From a checkpoint of a small transformer trained on Wikipedia: rotary positions.
MLP neurons of a small language model. Each row is named by its layer, matrix (gate and up: input weights; down: output weights) and neuron, and shows model dimensions 0-191. Each number is 500 + 40 x the weight over its row's rms, rounded and kept within 0 to 999. Numbers have three digits each. A neuron's up and down rows have the sign that makes its largest values positive.
After each neuron's rows, "fires on" lists the tokens most often at its 100 highest values on Wikipedia text that the model never trained on. A number after a token or word is its count.

L12.gate648:476470458495499544479491494524520562529464480547468601435522524536478549485499497517510504525562455524494432437498503539530492486503562423454450575463464547427522519518477468557552461454509577518495522479493546471528462488527413401481493458484480428485564513486471453521470514490481482546556558488458570488432518521505461509503506536483473496427421493507481454503459520563434590471559500521465476471571447513443487454530460468524431406534518491549471531465571479484495488509416485474492442500498522530552554457470503523474559508518518525534411579503527520439506481515539527535
L12.up648:499510469583512519534534455556532524523478523552514542500524479547468453498565445459526480614480546466493446539555498498563456553555513510510523465495451549468467510509530560534505528528440533516495480497436477478532507481541473516477492455470496545510524519495507478461522482568504532561454546451432499553535452466482483511493542493558546562535518450536466529476519542606439551440561433529524514562483492517491443485527545456460513498387574507490450504465466509436515487419549501559446500459505526480416541479495454506563607478522556459449514494554494534473428493519548476522
L12.down648:578536447506523470490458484435490493463480497405512462554533448487526581498586476522523455507465503444544520481458466535514478468452519487535532518697528454435547531459479470487494533517468566407500525500482451448520491538464475465526462493554548530473506581582458566532536479443513491495504504429442482505502399516550507458579536484557517558418455498512516495544557507449532494485486475513502493515437535479575525473550554497473449512493500474540491498455446480476537490426462495467519495520521471490452469482497489528479498540483500483544500522507555524483549493475503549470
fires on: "," 83

L12.gate20:415523523515478481506531552508520415509455514577447562496515565551515545532622532519491516524513504458536508526458456512588554456541529525443536538487485572517502553553477536507467523457451555481475468565514520444510577554521504509531453538520424521513499515507477508487470510401450540489448564441493506449505489525564487488552493569479462525518486440519485419516505514518543517426542572458500448518549436555538514471502574515464499504466515493525474531552460455517538528402470550536481473455504475533448487456516526478484530471462576513527462496591507540506451476498457512451
L12.up20:562423565493462547517568435445589473592504502482486522490460502473499486428495499436480509467553564564571470510474498465424499511534484486526493572540592470418464445434471550530507459528535511492480529470375444420513517481503449487565478507503479470488518536532505436516493469502508532556461527482476490522499485498504454493542569483524573492486503527427491495507487488537428551448514423481466472537432523519527465542544484454556449495513430553503460531581474482492554516486430511489481526469465549424498523517524472554498534445509438489510491501532537507536446465471491481551
L12.down20:511534445524499505498488511441456432483472493441524554462445463540508507527612493566504490524488476451411469550442514503497558506521532496497523476633598539560451531473497482555469504455498550491427433430480518474521462462494517509566545491472539475478490504516406480560579488486460477518471585507451517416523424532496450551493513516487525524494448501492517539454513535502491527471485540547435467506498549533485438448482504506467507487460487535568503549450509528525507470400530512502524465492537495450477426513548484578451510489560497506520416487515524563526425510499480517473
fires on: "," 100

L11.gate44:526542461512556502545569588572535472556503499521525486492509556494529537544534512563516549549495501463502465546460439474479590394502470516403456486489477507420545437483500462468448513447470530507490477522495470433434536427528416474550525548532520485486435443472461474478530466464515493469481534459514487473499496437481530521508545425440505535508462452522471527473509547554488524475504474530435461561473572485525572532463432483451490557518516521535510531513560507495519510424483534525515505566438470463525484505542561594494578499524540510474479494513466571450454472524428512484
L11.up44:466444518560526498512547548506460557511509459482434551516477532457459455500461480484511443540513548481467477452451601503533498489519490541520506553501501556474509507469460495478616515576444499415455495483422548492519441558510445540543428508564480507451562525485509465536410457555524490483564511518509474550468488477447457526555533594470516467571512496531497458455448533557418528485533523481523524466524487492452510468525568444526540480508518496520453508466559546550521439540528599482524487477508525552483438399507438486537513482515519534492468505470487543437459478555502482530
L11.down44:535475417556515483518404516587514472555498471475550531455453467446527482467489556506547506482504550483500502502457483470541457501471538424501482448484492506494502495587527445501505494450505518541447499518496524494527535440532495499486535493449499476490471434437436523460502469472584491535555510490470466388469390504503478430563442444567532562505509484490435532429469494499500471463520453449553526565447549532508532488550464481459582511498508451486573544537485516445484554413595514463484500479503503497430496553486574521468480540544483436511443486477551509506549519490467473478
fires on: "." 62, "," 21, ";" 14

L5.gate331:495526594536544471469537495443593544462526524499533515467515445474529570534585516505443508518469499483483437582506482438465466476539470499530539537501552546529535520430514551483550532512532583542525544556506470479457516566458475487529468501513551533377441451513468446565510500497460473517509514523502524495519517436562442481478533576397473545524577528481411477530556478490492462555489450493491517481567502492500535414460503531524531571448484486555502475534488469499469546446556503469478480473454485494495446468527506496472536511533480476447447417513525502552445557483520468483
L5.up331:526469485454512519480514478532421515492471543453512550522525522532507488472562442502448494598502479535447479448520514503569516518503515522458451497467530573445473555502519456526462522486454458488493423518493539442531503479486416458525491407541498482556581502470510511515546485474528479491545490479428502549530522599543545559540554484554525513537484526487588583564504502477485513541479595513516482498533531524554524460428530479414521463463452518506515498563596492500487452555455530462546441522532476478448519494466458486537523475401466584495522516495446505482541513414528448492
L5.down331:557568456529534453514610477468430485584594566497428539531552520559527527530583514530504567517475484491520504535466513457523531399496498440496516462516511518513528463436458466501479570522490518476483527504479440384510551517454492512490530417551566508452523422492459478541523474492516474570476535441546493447531503492542445493579508471564476554511527521521420538486525435470464473540497536506472515506472557528508507469428530495574484516473481514511546547535486500505472484435462516489520528507489548454479478496542484507471585532446440509568495530488492510494532501434566530496
fires on: " in" 56, " In" 21, "In" 14, " around" 7

L2.gate189:445496457550488538518545475379483445503515527499525442522520490510540524468572466515465560478561475470419453511498541448452477485553496467536483477537505508533436502537549473558563472524505507480517499508493450588541422534514546552528547484467514463552557577553422561525500452560448503508567517494559472525492553512478417476550505471437416527544481563503429503527492533523495494520448509485548478473467531447532492527453515443448456510490485525515525442506436479497488462505459422496565516565504506497489504491434492522474508571474515538533476520364518453521483483533526481552
L2.up189:476537532568537545484532523489543469470540449491561472469496497552468483518495448493586448521539426500559427456467469444429556522467560489487484523499449555509516518522534580506553458523506517516520547524502521500502493565548553471494506403422512407573459447483459459485482504518554544476438494489421541428436432454544446527505508451506502466518555531509486467545442491494427511512506498499496475522514514518484485539455479532439493457546506502497522565441524518482476528524568461508497565407463491513517479450454461484480520491513571451511409555554494500454500549459501542592
L2.down189:475478511505473489459523537463390518538500501522458453493441396504527484466492495559514534519478546515443459463478467521470495459463477543499533509450495435447449445553478505497542526532447524525458516534519529539554471473591464481564550519474468570482461483451510472545511513491538531484526489572542539515579552540493484508515537472525511516502542498485587558433515480497528512477518445489521497432507400494476493462520401493485513451578533489469503580417560566478424553403493492524451466486565508505512436530499500472459478522462485559458523449505569457478443435494484453459
fires on: "n" 15, " 0" 11, "ns" 9, " following" 9, " even" 7, "ably" 6

L10.gate499:536492479560463446568535541481460489554512463484534515442413539521416435493437478457520453500515538414524531570448432468503507487555541545479450428498505531475523428527558444451471457521458490506511536496457478543457517500504485546559494479438478534477510442500479477536451520496538508441465495469454413487475470516509517522492504540487568522504470469491569494442478546467450523495508516542412523557449455471527508498532491567489498521538502461520514591532487497459503528479526445532577487526547422517538465468527560560505521532534534486558445530525484515466510605495399429457
L10.up499:498495562542550474547523525511501521532562475446533438567481476467466461507487515496524494549500471527409473513458393491460413440444519503496441482395555538531494481473461470460506544452452465505417489558450508504481541578472475519514440532592489502552475476406556445559446531549506478482479470544488494507529520528474518513566519534482437514424468468461496480536480552503459620526507628482487533501478466446460504529527415522477568555553516532501522515498496454490466528467492511481488480525457502546500494531503525490473473511514531544511433513513542478483418472530467491485
L10.down499:493470522559527528540482505524468505516489556506464520520454489517452462527500478487485456482470565472563488480445477509502529567483563457479485500615500535479553478587526458483527419507458451495516502467487481579521531432470531563520489538490491543530489473551471488529529453471512465485516493470456487488440249489542493518504475541449523513465528432486507495461442597457464476552479472466484514538470485540549513496483513532473446558488510486529487528535513493493543469467500472557488527555542491490463494496483525547507558519503501457540516551518489541547471591539440424498
fires on: "." 89, " ." 4

L12.gate47:529498463535485477561546522534504496544537487468481509439506505452486544468486518518487456493507536526502498467460456427505523492455569543450454457498567544494557455534468440434513468421485520448529590533455460447464502466510443462533425508450498527496467390493513527499563480518517495529515556531445415515448483443532479457492450544441532547492524478427551516435473503513397477541504496514439494526486504543506422480528439499477508500518472506552484547495574506503461464461544539553497465518487489500477449578454410573454445574521463436486430575519519533498514504536467470541
L12.up47:481567455518479542516497508480448540546488462479549550545461559533520562543462502443553468465486552461467443553532496540427523448515529604512454507455462520420591513498533512503499516509402496540519464473396470500515465496538480420504473543522573506462583514470476554571558468412527478486508571467443502521536497525541541514496439499471524557457468430522476511508494531488480560450558535545523501471570463521431490475531446551434519444453509459484563568495459577479505506441508481526484471499494502566487526548474512484476517481512537479503511548581486535474538516493498537477
L12.down47:533532487575501505545532492613507493499506542496411561491500508470490513461504500524546526535513511460533458517515500476498487507575567468498466453465485531419503536526547474501522499449511520516502513523466476460548491462503520517554524514469482540484489467548427505467518439469512507440500538428482441431426376445524513498522461550457506528461513487493507501568470535525474473507465469547474498492479533533501470481496504501459560488511532499538441476517460568431533520456583562531526461540502489482499476495583517558519509565481523384612475574556512583512472556471416430568
fires on: "." 74, "\"" 24

L8.gate282:460525512503540475560530519551530508555476518418517481545429461512477455491539537469504466477488612441509533426455470590560498468432431574458486538422475502451499527503423561480494504472465515519528487500543472496538567483523528532498509527505504493479516519544468497510550481510497496545479480424490478472460504533496477449543485493537539527524504515503496461496523454493580614526505494439471518586481463505545444433485416525550443479499535486432502434461454522497457597439541457560474544592497507521520458455463423475496544505517463522478440545477534455574527512481495477520
L8.up282:496538519456497446531480494449505499473500499502559542424495446569436513509499485526412490549543510529496517476462516535612515502496489501534414490522500485528554530476441510531563517516481555501522509490563477491515466521482494522523543510566549540551476481524535435505529453490498521436489491453503534373441423499459539490550475502485427516448476512551589511478401435530511505524559527427533509519502478572566513522565524483545517531488456494521454474529509473477487470433541473476476478528492541598529470499618436495539537537494467523538485422472537589490460468473474510516
L8.down282:499486513554460441501484424533518540437463437465521527535492482574494489471504588403562443584464474464472484562472517551475475490596489452516492516504551530507471493537483496522518447599447547466525531541499546478482499485517457438495465513518548465459481451468540506501518538449524513408487493475460480503493463456559545456518521457533464523485411554477475569490473450443504461522560492449472487482556425536472521531504463538487560445514545554565495474444554493551446526442564521532484515504533459547510534477480440463464544513517523524512552452541581553561456504467476513551
fires on: "–" 40, "M" 16, "-" 11, "E" 7, "J" 7, "D" 5

L2.gate326:455521478491493480425540459459421556552473515529463480533496516536586507546556451468549463508503506492498477530405514513508517524469522513461510454487511512468479516464484539509449481485447541405464530571472462574422514460546461512543499541465518573542446558395510495440538482465500478463525528481501410421455561475536470512531518475459464445486469525518487502481544473521480550525488506536509523557535537487419444475495473434484489551500486606582481547535477459493552476551529444477439487526471576560509465441449528484510471481477545438481497556515471470495541447561456499464
L2.up326:474551422521599458483524493531559531472499474508505456419568470421509421485462531539522467526483517495495502492500471511466487492513512431428515471452394474478514531507467487510487485472526486428507554465538516566472548435561504489563471476444505483529540538466483485509369488429513500510577469469474443493553525467466527449472539527459489461531497482533419531395492528465548466494596512498440451458460510557517483518462556490512477487513528579530446494513479434506495507494473529465439436490501459448588488443499516464538502465494477504482486524547460544537526462563510526559
L2.down326:548517479504437449538553439522488518507523485458510467524555457473423457477508479477508573472539419462459537480521525569487482495477464405452537475568488502441529572469474490481487510514504560550538452501509468479512472542514524531479507467525585496536536492485500418497435528528472510531486472552474486487494561496486400556587485460477508458509520513537511552454484507499505514526508528443532494462493577473503440518544446473491506560508432564607552579486463445456544524521469462508478431538492436532469553519518473482538489478528403510569423521443471406487437466492520476504
fires on: " of" 58, " (" 6, "n" 5, "y" 5, " family" 5, "da" 4

L2.gate372:513514495469494489427514561477559489519492526500538534535487473537525500516477567556565526550489461438514516550488510493561530482476485480499511471422463470576462450494466549520527554581476525513445590482466445486533504491509453497465440464518521497417507514559538438496489515456406518470523504491568513484502520483529493455568476543491512429516485507518461417544491539470526521490464534499455518475466461527439526509549541505413459517528516533558493507502481455437490477465573549425433540454465464516463548537579500510563471400465573426497501560540472460491494431511606501476
L2.up372:474558459544534502477457473506453516503504513529532567502498479447480503491511426502524466469521457516539514448482417440516440488508485484505506432502499533460506462543469509466586524471504443443459478482472449492482532408584600524497509485457514507507566504472560458468496508440509453478524478557486504458553447465451473467532547489555501462441462497411531396471478487439482523517545514491492530545500496556552481482565422486494527414422432533561588486557478508414544527529506480507504477470546500434535516463480452526456539443476542431567510498501492520550490521444436511529
L2.down372:482541467551498471497534501459475564544561514493462443516447487510474544530528496445526467556470460472452564499476499456493544462459529370513448462590565526447496564456514536474463552449486500512549521522509505509469432461561507506439515478506555406490535554421448501506489458486486465521542506455559528445548542497504463468531514472563514479467433483500510479488493475507482501506550495467470497511523578474498560570477459499499469515583472476557448538479524464493486492555549403419528506576477486521557562515502459537443536466515477488500493536500504390508579517513497582530
fires on: " of" 48, " (" 25, ":" 13, "ce" 7, "ta" 5

L13.gate71:528581475467528560484476538484479475536465515506474534533508530511481541514467510621454533443492504507490480501450480509481569465484448471450573466520480544513474452500456535484517524464476461597490472470484491455409529459508473525507571470500518467459526450437500493530551498460517533486445493478506495491496483480480492464528512490488497532456513496480497435467516581570431471470485478493482465565526527534422470524464532504489422449593426580435535506489538478488557446401480415459556446487539456516530477456495467497521546584528557543454484541605484542487433472520456444499
L13.up71:539461498491538558476574555501565508459510473499534494547539598521509534545464569538521488495565447536488512539508535469545460558481505459465456497467492499508502537498533418496487482474514500537469495564555455474499580500508525493534478508510515488459525431493455468455574535455507474568536388512604487457493507448464464567511516455520462505473469535533487504494517482548517483497563520565559518530467528474558433465469505480417484552533574462489477470462533527423478459418485491488436491496480510418580528446474510508515569519416539499533476521398546480529510501541446524551
L13.down71:447478478495450564536534475520534484479548503505560567482568514487500521487500437527509507478488546486612479445524454576562476427519476520480544501485482471446473412505455552492529511513576551383468529482484483496451426487500523453478512530507520539502529556462485398454551531486481523516458478544473551566488502520553467559538456496507469522494505525523494532473507553575508405568481517511470481553515592538582451591520467502572488471499413454505448477498441530512514498470514505464521471456512567544501514511515461481466516486432512505503536522525546508567411542507480483524
fires on: "," 61, " |" 32

L8.gate163:444469541534571483579477529523514535496488555455448481498553436478527465502451517485491464491462518497490466512524520502488520489528458480569464500495535492487512460433538489512487517540512527508519460473563529476458506537501421490521453475553572515487546462539568522496512458421467418575474472472476527550573524421552484518476496485499505451519521483513451454472448479531338500499572523464568514484469368535498463464470514534508506578488522537471506511556451526470569476481440488488537506456517571437492500468551485517522454537515465510507549458475566548527470500581487482594
L8.up163:556453488606490562495565509489543460571469450541462553477546436538478535517453528523465447489509469520432470534521532473526555482497528485504485516503539543463490466574449508513562579505499439531452524511451514516491484438493457481562480589530553534465514440500545516455492537535516504552448499518476513527555454481544495500558427455557499507540479598458492438527535499511485456516464547556541531476474457542488503524512538541499537514565413487523529486456570507520505476405518544510467457541432435478481529573481510503461485436532434534556500475479491394518528520557485448481
L8.down163:564508473521508464472528468552509468500509444512467561539536496514493455495525510462517541472570491485517508530487526465511529447532489411528543515580525525518495547484493462523490535493492512584476537523461503476544465506526509416572466470499483556438521422507463472501609516528430474570490445485512476470517396518411503504555481544472464486458562491465494503529593554505491470476473462502530509473503581464514543494434544597544483521432433426485445481495423462582384522500498542518530539535507531472483481530437524515447513488495502490456447482462468482543562505471448521544
fires on: "In" 40, " In" 32, " in" 21

L12.gate738:507449526510508485489518470498538482463472493526505476534465578512551581552505450508534470496445494559572494483517482527550561486478562488396497493499513492501507485528428546539474544504534550453493505596548469579467554480509472428500463494532437509460494485481500474432492434563472545455469498440454434474507468581508453458461458520519403532493438443516420500494556514521491452457485461483457462558576540497524501515479486611476534520527492522495545523521537474433506471508434504427469505478497468515512520554492562498486604559565539518550433525468532506517492513513469422500
L12.up738:556472468516463550480526547441543515536511518515459462561468449502545505494546509494545527536534522456537486571480551415459537512443493534531514525527509537492454425541570505384497482426507491479434554472491476466527508520555451532507544545455482494456491468596487539541425519507558533483505435458500537552528464462559517458566478550494472543493512552482486443484534514559547489490502530466475473510552452470571444494480428481618482502494517440446491528562458520513565570558447469514522512505588432527499512538520493458521480488525543473498480521550421484553495464498449492539
L12.down738:516468458444441567465601569457468527521521484480373544513449491459480484549568480537536483514541507522522529459476558509478501500570484466561547468608498529461504477542527525506500562533537523521527472430482508474549552519477517506511509525570512550606479567540477495509509522507458465513496532530493475485470404465472508496512501523521531500482558492482537516441479446476568489571512516556506480451483565568458498440511536441475580495479525458492535513443588533457500575456561537434525547458494480474528455518491450484504536511458454481439489428550461518510457482454542511531
fires on: "," 67, " that" 10, " which" 7, "." 5

L10.gate46:497460528460565499483507466453423569515569528475469526476468516559509489418491479510458415452480533434529465549441441527482542474472518487501503453406479531529548479487495462506495429478501493534534547429470442503476490507417477504520472528538514467459518488468532600485418469558515513565484512445496488551472580490517524413507499504533560530515512502464554527490436505522424476520497440528495484552505465484517501435529478490475466503472490571473577478488581472521489518559469501526461558545527514466466405503537512577473497555579452491438505481549480564531496513452461537580
L10.up46:482441489508513448492535574518541452573503530486444425521523488590527508493470473524531513565521480483488473465488485505488509552476515521462593512487480443485500508490500469546493492458536528508435506545544490479518440611565529519558525533437546513517552515552446466534499412504436470524566479559443419516506504509554483442533501501557461493473486527444499508544543528520512436583491492474568540592438483440587445532507461436488459471508544475518528476505503484499526544451423574508428556591511471494483469519529489538466520502526457512486505454532472565543539537538508469559
L10.down46:507503478547446458495482468420486462512493471549553474522463514552504447443554490491446451503488402573510521529521539476505575508478576490505575512489523450484499484478468519560518501482628508520485548486506505504484416521513525538462539461523559467518504514524494435499552441523396524488464473573546515484520539445471462541616455477571505515521532505571552542536547511477509468567538408559516477560539571496523454591477479468479444460513490454502482489530504517545512488543487510475511512471589496545573549495507423519464475497458485516459483510437488498494524523532565516505
fires on: " they" 24, " he" 12, " |" 11, " They" 10, " she" 7, " ple" 4

L11.gate144:554462497466514509579456463498578415544493569425480492490482503502545545511451563506457550455489579419501503461466488499509523530506551502493414517479510495492558460543508458444477523435430516400552510524516485530471540459525440553531417526496529436482566500500496477452536540527524504500495568497532468492452455437552551513493470517428517532490531518477484507457514477541485495517496490500499440565514453481500476506505473460442439526503467540473497531527538519544406496503531476492496484591479497472464523463570497586498475615579486489469453550528466493469398543539512475545
L11.up144:520421497493489524486584491488491583501546478478492573488534483453506489444478456504527533593502490481481546550545471539512513478437536468500435547519413531523493555504483534498479471511480468482490473492465512498497536584530465532551487552531438487486619523460461415495442557451507438608530534468497529555459535517517476578533468501439471489541477470426491422476467591503525573505545533503533473498501500435536525491538493426537547482475552487475471508434437548491468484459511574509496504515569491472494424417536468525453521436487538520516453468480492510437478508532477499468
L11.down144:536523465534500563521515466515533540445468517474512553512461503477445501477503525545549486473436510484581441501561486471527544512479565498546481465612506501396539479551443479513463503524508454535484508495514495477535526461517511529568550536529555441474476422478487547506549475502524485488499457517440503421447320477526485425530429475498523570467561493499493510502509506519462499530462473414471459482463519557415549508482482505472476525515508406507463554488507463457496480419552506561438535506472494566481542516525520480509501559523508533548500473572498555472488501522443513541
fires on: "." 59, " |" 28, "-" 4

L2.gate602:513471461485490582576472529486596500543500506573504460429419485457462544451526505458452455474475514527471470445433509510509545518574530438513402504484510560482496547483444433533410465520478506384470529459513441491464447444569530492490473501536482459500528445514556466506424550533494540504468500518534551496462525517499465495541511517500487504491492498545572500517496590523500497530418528502492515518558433432448492486509484525437515423551490535506493508533473575505416471532451488504456526475445479497517425466489494462531517539484550456488481526543449496395516535497525531516
L2.up602:481512464433459551578522468512497456497464466479504508494460448579454507542497456484570548474481569555429451451525531491472460593511511527515530455480460468539512497528497452464476458510484554465525459467487518513454524518447500551449538449511489461508578503515540490522385454514501522488529496547550431493534499496476548468479460455460479545461461478430558478471446537434503502485479456531539515503496445505560479439445536521559613536516449497440504510546568460517488467567438473480584416506544547524512506409501469575502491449506453515538509481478486490448431483447483509472
L2.down602:402511459450540535509470507481419480508559452513519501499525483513531431515553472526587546457527485527545512541492501461520511541511528471508510546613429501526487444453508536509459480504466464445579515488634459494548482533528391448521577568492574460481499504514475468497528553471480508503485453459517501530524516438488505542574514473543537465485486464515566534503470516564530459426424500481514545571499494467484502496551516478503483445536450498495550481435611504467512543458493434515531488514521513538529515468538495574490460435565503473465522457497468492479542461460493569489
fires on: "ly" 40, "n" 17, " often" 10

L12.gate601:429436506581517485511529464487466495476476472527508538471555536461520435500537502482496463478526500464523486507483485486563537523583537511482527508489548448437521508564461473492506505500485523493528521498467517453548507402510544478516513537460538463471450452541477485546510390545575600496512474465508433515484485456538481461498471519450478534474542444512497464570477530502494504431521555580489514577542411584535450416492541505454529512471566532425464503532512554548531595431561531579497478503461470462510545489528479519517542468471509474531415473503554569467558528469474491531
L12.up601:515516451487556586492524480499551408534480471491507492494524590521491527478492473522511462498500488540468515479501514504510477515561452501539477488466486495403493546530579541482563487474494489458500463494460482487480490525548501393504499542449527566488551428461488469481615471511506471546466483491534493464442514501519462464520463436483576394514482468447482526522454441558523525501547496465442388534584550501530477516524490481497550487588494531484556521532448430451549483493491486478497433487466540486485546488493530505528498519446432488442518516578414442525437596469485497482
L12.down601:460577448557522508508511446511527490524512530492481614461460566472448472523509497455441509454519447474523458514434493513499521550524519483485459439465542531452493508546502501576510496551506457476550461420478497487579451514521497473570512462440421516484537521624505482494522479533471443507473543477454504440506457496500500474541525471418507495478536491443472511614532477463531496469520478557444490558534467494488481511482562547438500528484534469505514521490489553462566539456562539587588441447522554467522521462536520455518508508525530452535447480568538554564457507454463487542
fires on: " that" 63, " where" 12, "," 7, " However" 6, " which" 5

L11.gate702:491582488460505479530559509427465484498541550526492483476535578457570494451501489573461481485495496510483444573400518431556559506474516534432501508434512495512583535522439468470507521507535559485566477517502451561466536573504510521530539525540485536452451504555483492441512469474558560484516506467474487444516483411540401450522451466465474519544562501418479505511516523460434472533496532581483441524570493508421508444428525528436573538509531499478524499472578405532499554490504503499537505509484501474521444536517477442489546533481487479509473444472496515550515526498547495532
L11.up702:501575550521483540347510503491472501423532492516458562523532436461478513485495464500476456487493600499540452454522482458476462472505499537430435479527482498499450534526481523445504510597484478579507530470491474469504478565594453454523488492499492550515552446536520551535538575520489496531414469531524481588544566497481520522525547439534507557460501503478508520496498527477541455598494553523517458461478476526477466465527401497483528557488506486560514455560442526496481503505512460518482560549504560504524507489450466493517445536395470574544466520461512439504531494531487482506
L11.down702:546486506522524473505528562430466446512563568489560450530557601467530499516551512530532481500466512499422476557370535485541510456489535504462499510535542504519513462511459525509525480528516455481547532490532466491471541496464510475475528486432541526388538535530477435459516442474480530529513580543412468418488553482477451521519456469478446494462491476505511449565509543467514525482467540553517426499510492470438504436430504523565551486496475508436486534482525444515502487539480488541492509494468476408543466541518591497488522539597497490486562417504488519505554537500568506560
fires on: " in" 27, " In" 16, " to" 13, " From" 6, " after" 5

L12.gate676:461469471599459587469529526471480507578560485548518509539458555497499414521533517513495479477467507527472462498457513472557569537448524465517546532509500492526516494544479528527513509422506585479506465437418504452557523495614463441515482502591467520481469518506483511498475508563569502452548527482436445514491445544487499415522536452490519482482499449518536524500526490492537504458511483520397485577536509578472411516599556468510478473593518492562515553492518494481538556481435502523543471598534521530564505468512464487521491465494486506506510499459469454451439507507478524507
L12.up676:529453498497523636499528550530525462544544433539485414464501465450574477547556548485514493467506564569431522472437547479531484527472518495521514521460426534507434460574470468478487464453511503498546450434510504489491627474527449496510448491523510496487522496466558484505463481501554485450459582468477511529543500585490495495491509474498500558465520442477502508505544450499545534484521458505507483501583532557495467445542509459477453488558516511533470597521496503498540565517459478518570427541539469447499490493566493452473572506504476508494469487514428510477403573511538460460
L12.down676:519514513560482477524486550481512530498486472472523488548467466536463487539505489471518464473490459489501511548508519483513560527524480430480443524743516527440505494532475459512441492516498509354468526527550506508607478440550484476533489531492466528523469544566490526544504523486499517452534505528514489447475317481431498424514503461495476486496439501485492499475484505519515575519453498502450488558471480526465478487483591492509506523519510486550447487435515481478499537477521507454502507500439537490520509502478560480467479502545494530434483529508530501512471497487458454472
fires on: "," 91, " where" 4

L11.gate106:537521456501555508530498466542492503490438445478465519478507511414469503474476538518527560452495597478556436601413486542557534437444602531471461471472474513510524497616497457436470451419467481504561527526425482524500559463534504590575525539474492509457539424521533480528530487484565477444528490489477506478480452515481480507492428497469446549447503509490547521507530549553486434497538480561466487547493546535538527499509507490448442487531521463509484536462467500449472502456565445499480472554536494465479471493475526545495529543464530496597504509533545586484492477516461437505
L11.up106:516439509494542468501514468460426563515508433480474505513524492466439534488438444487511501586466573484484525389581453479609470495472530466521432438508536548487517474514502494485499481519443469493512543543513496486406443491497486501499453483502580518527547464414513558549453595498488502551531493481539515553534514493532507620484454513455536549500585457520521442470441462503436483506561515455556533514507460492455557459616469466490517542494528472541525508487537494499484486468546532476478566494517503522519431551478505520537489456491533513496398512499569506504457517497475499517
L11.down106:549477457520556464535454460563466487494533458490494496473445488459512546499440511484540494486469550503488479494554519497547521443497569501502473460666481473446511451624470412523490482440515503485492488451462515469451513488503541555548528542460494540440490496485462496430532466513541461474458487518429446456524360503530496487526483458476490561394486466521510492485483540445476448517522458479499462507463466512505551510482488551429518514508530531550525482528478493487501484489563487480476516473548470486473506509444524509513495550440478432620541566504533500475459535480401466520
fires on: "." 100

L2.gate738:422475490501551504537504508523473546500483504440501498500498483500523514475491505460488427458528555454528469474570511546432484458568463523420494480458500522547461440511528456482494500520521551495521577570573503453481498565528496461503487497521459452573507473510530531455548505536467563454496552562476526500455546469529459529504505505568469579485518518626486545440456508581520477554502501436563518512460395489540549491497507536535487463524495506515510550517516532475459472574487441526417436569471412540455524467463432519476463508464470445488439507441460445468463513548478521433
L2.up738:507532523492433504548524581523463484505538430457604446551548531482437501498498494516477490487580492539432512470534487495497572484499540534563446526544411496506516567502509501498421421517508530492495537471414483484523464543500458531500497535533467493552471435500491517477462519511504481502527445520465452571501453633491488492449488465444501526487400472435480485524530524505533532517495521571475471546567471504399475461453567528588445517446477545501532534506467566502501533508498534486496477473480491476457475475511435489440481507512581516450449529446549467524485519499450545430
L2.down738:403478476493402485478556466537420458549541423514524430499491509518444521499576465609473542478507491467497481534487577540496510471503463467528505519535471446496555453518477513405459448467475480518450487485500520533558479537499529501495515546467496428511413473494529481523508550452484483545537486573509443508583598592511566483481494504569513528481511501525491507456510465580532517453515457447494505536521456506457470502526493463544490488488555516498565483460581504457480506494543485477478491484502528526493546485455488495435498483474477571573425525611466475533546551472463495563
fires on: "s" 60, "n" 28, "ns" 9

L12.gate123:539477448536532546448451507515421512529452410541497497538471516471500527556530524495504480431508569553507517514506522481536508541506413422484452533483521465513511545561500454526535511493468547518508440537473549470496482512507435467536400568458533489465579426533475495552506433459468496490483469549541456463458513477476525463529508579536518499451475466507482465498518514504484536533494447466567520542557547546542482520560535547464495490547450596501473467547489550508491476509498515369488460460513502509613434459434503529484472506504520552579475543443461510540521525570498446504
L12.up123:508483520525522509467587475485523499512554536506542580448534583498510565477531435537472495524499471459452479525527512529538529570522445429503457486475462472528494486490544480521439528557633500578452474501539563532492459569458438571558492508470435499519447458503484409545497554524565564457567547498484534455513494464497540505491499521479495563475450493430467456512501567430473424450456557406546478513483530505511494573505549442533554505515532504509501513477523496460517467523489557541480489538504557493554500472569516487513498478449586460452498528512517517517442550507472470493
L12.down123:586522532433497527478550529553575533451499536471487566505488529510509604477504498583440500496530479539501512542459516501520491554465462498531583502449507462499481484498493457519488521469557530445483499516492519530548464508535454554521478473523462515491580484434513439470562564525504598499454454523514483561491484525494555527545540455424551560421508497537536518541547506513512479495510498479493500531461490519556518524452444502532563550545478521439513478445441506482450402485464540512536509437511550501555455479455480572477539506449558472567517467510429590544501486487587479419
fires on: "," 39, " of" 7, " New" 6, ":" 5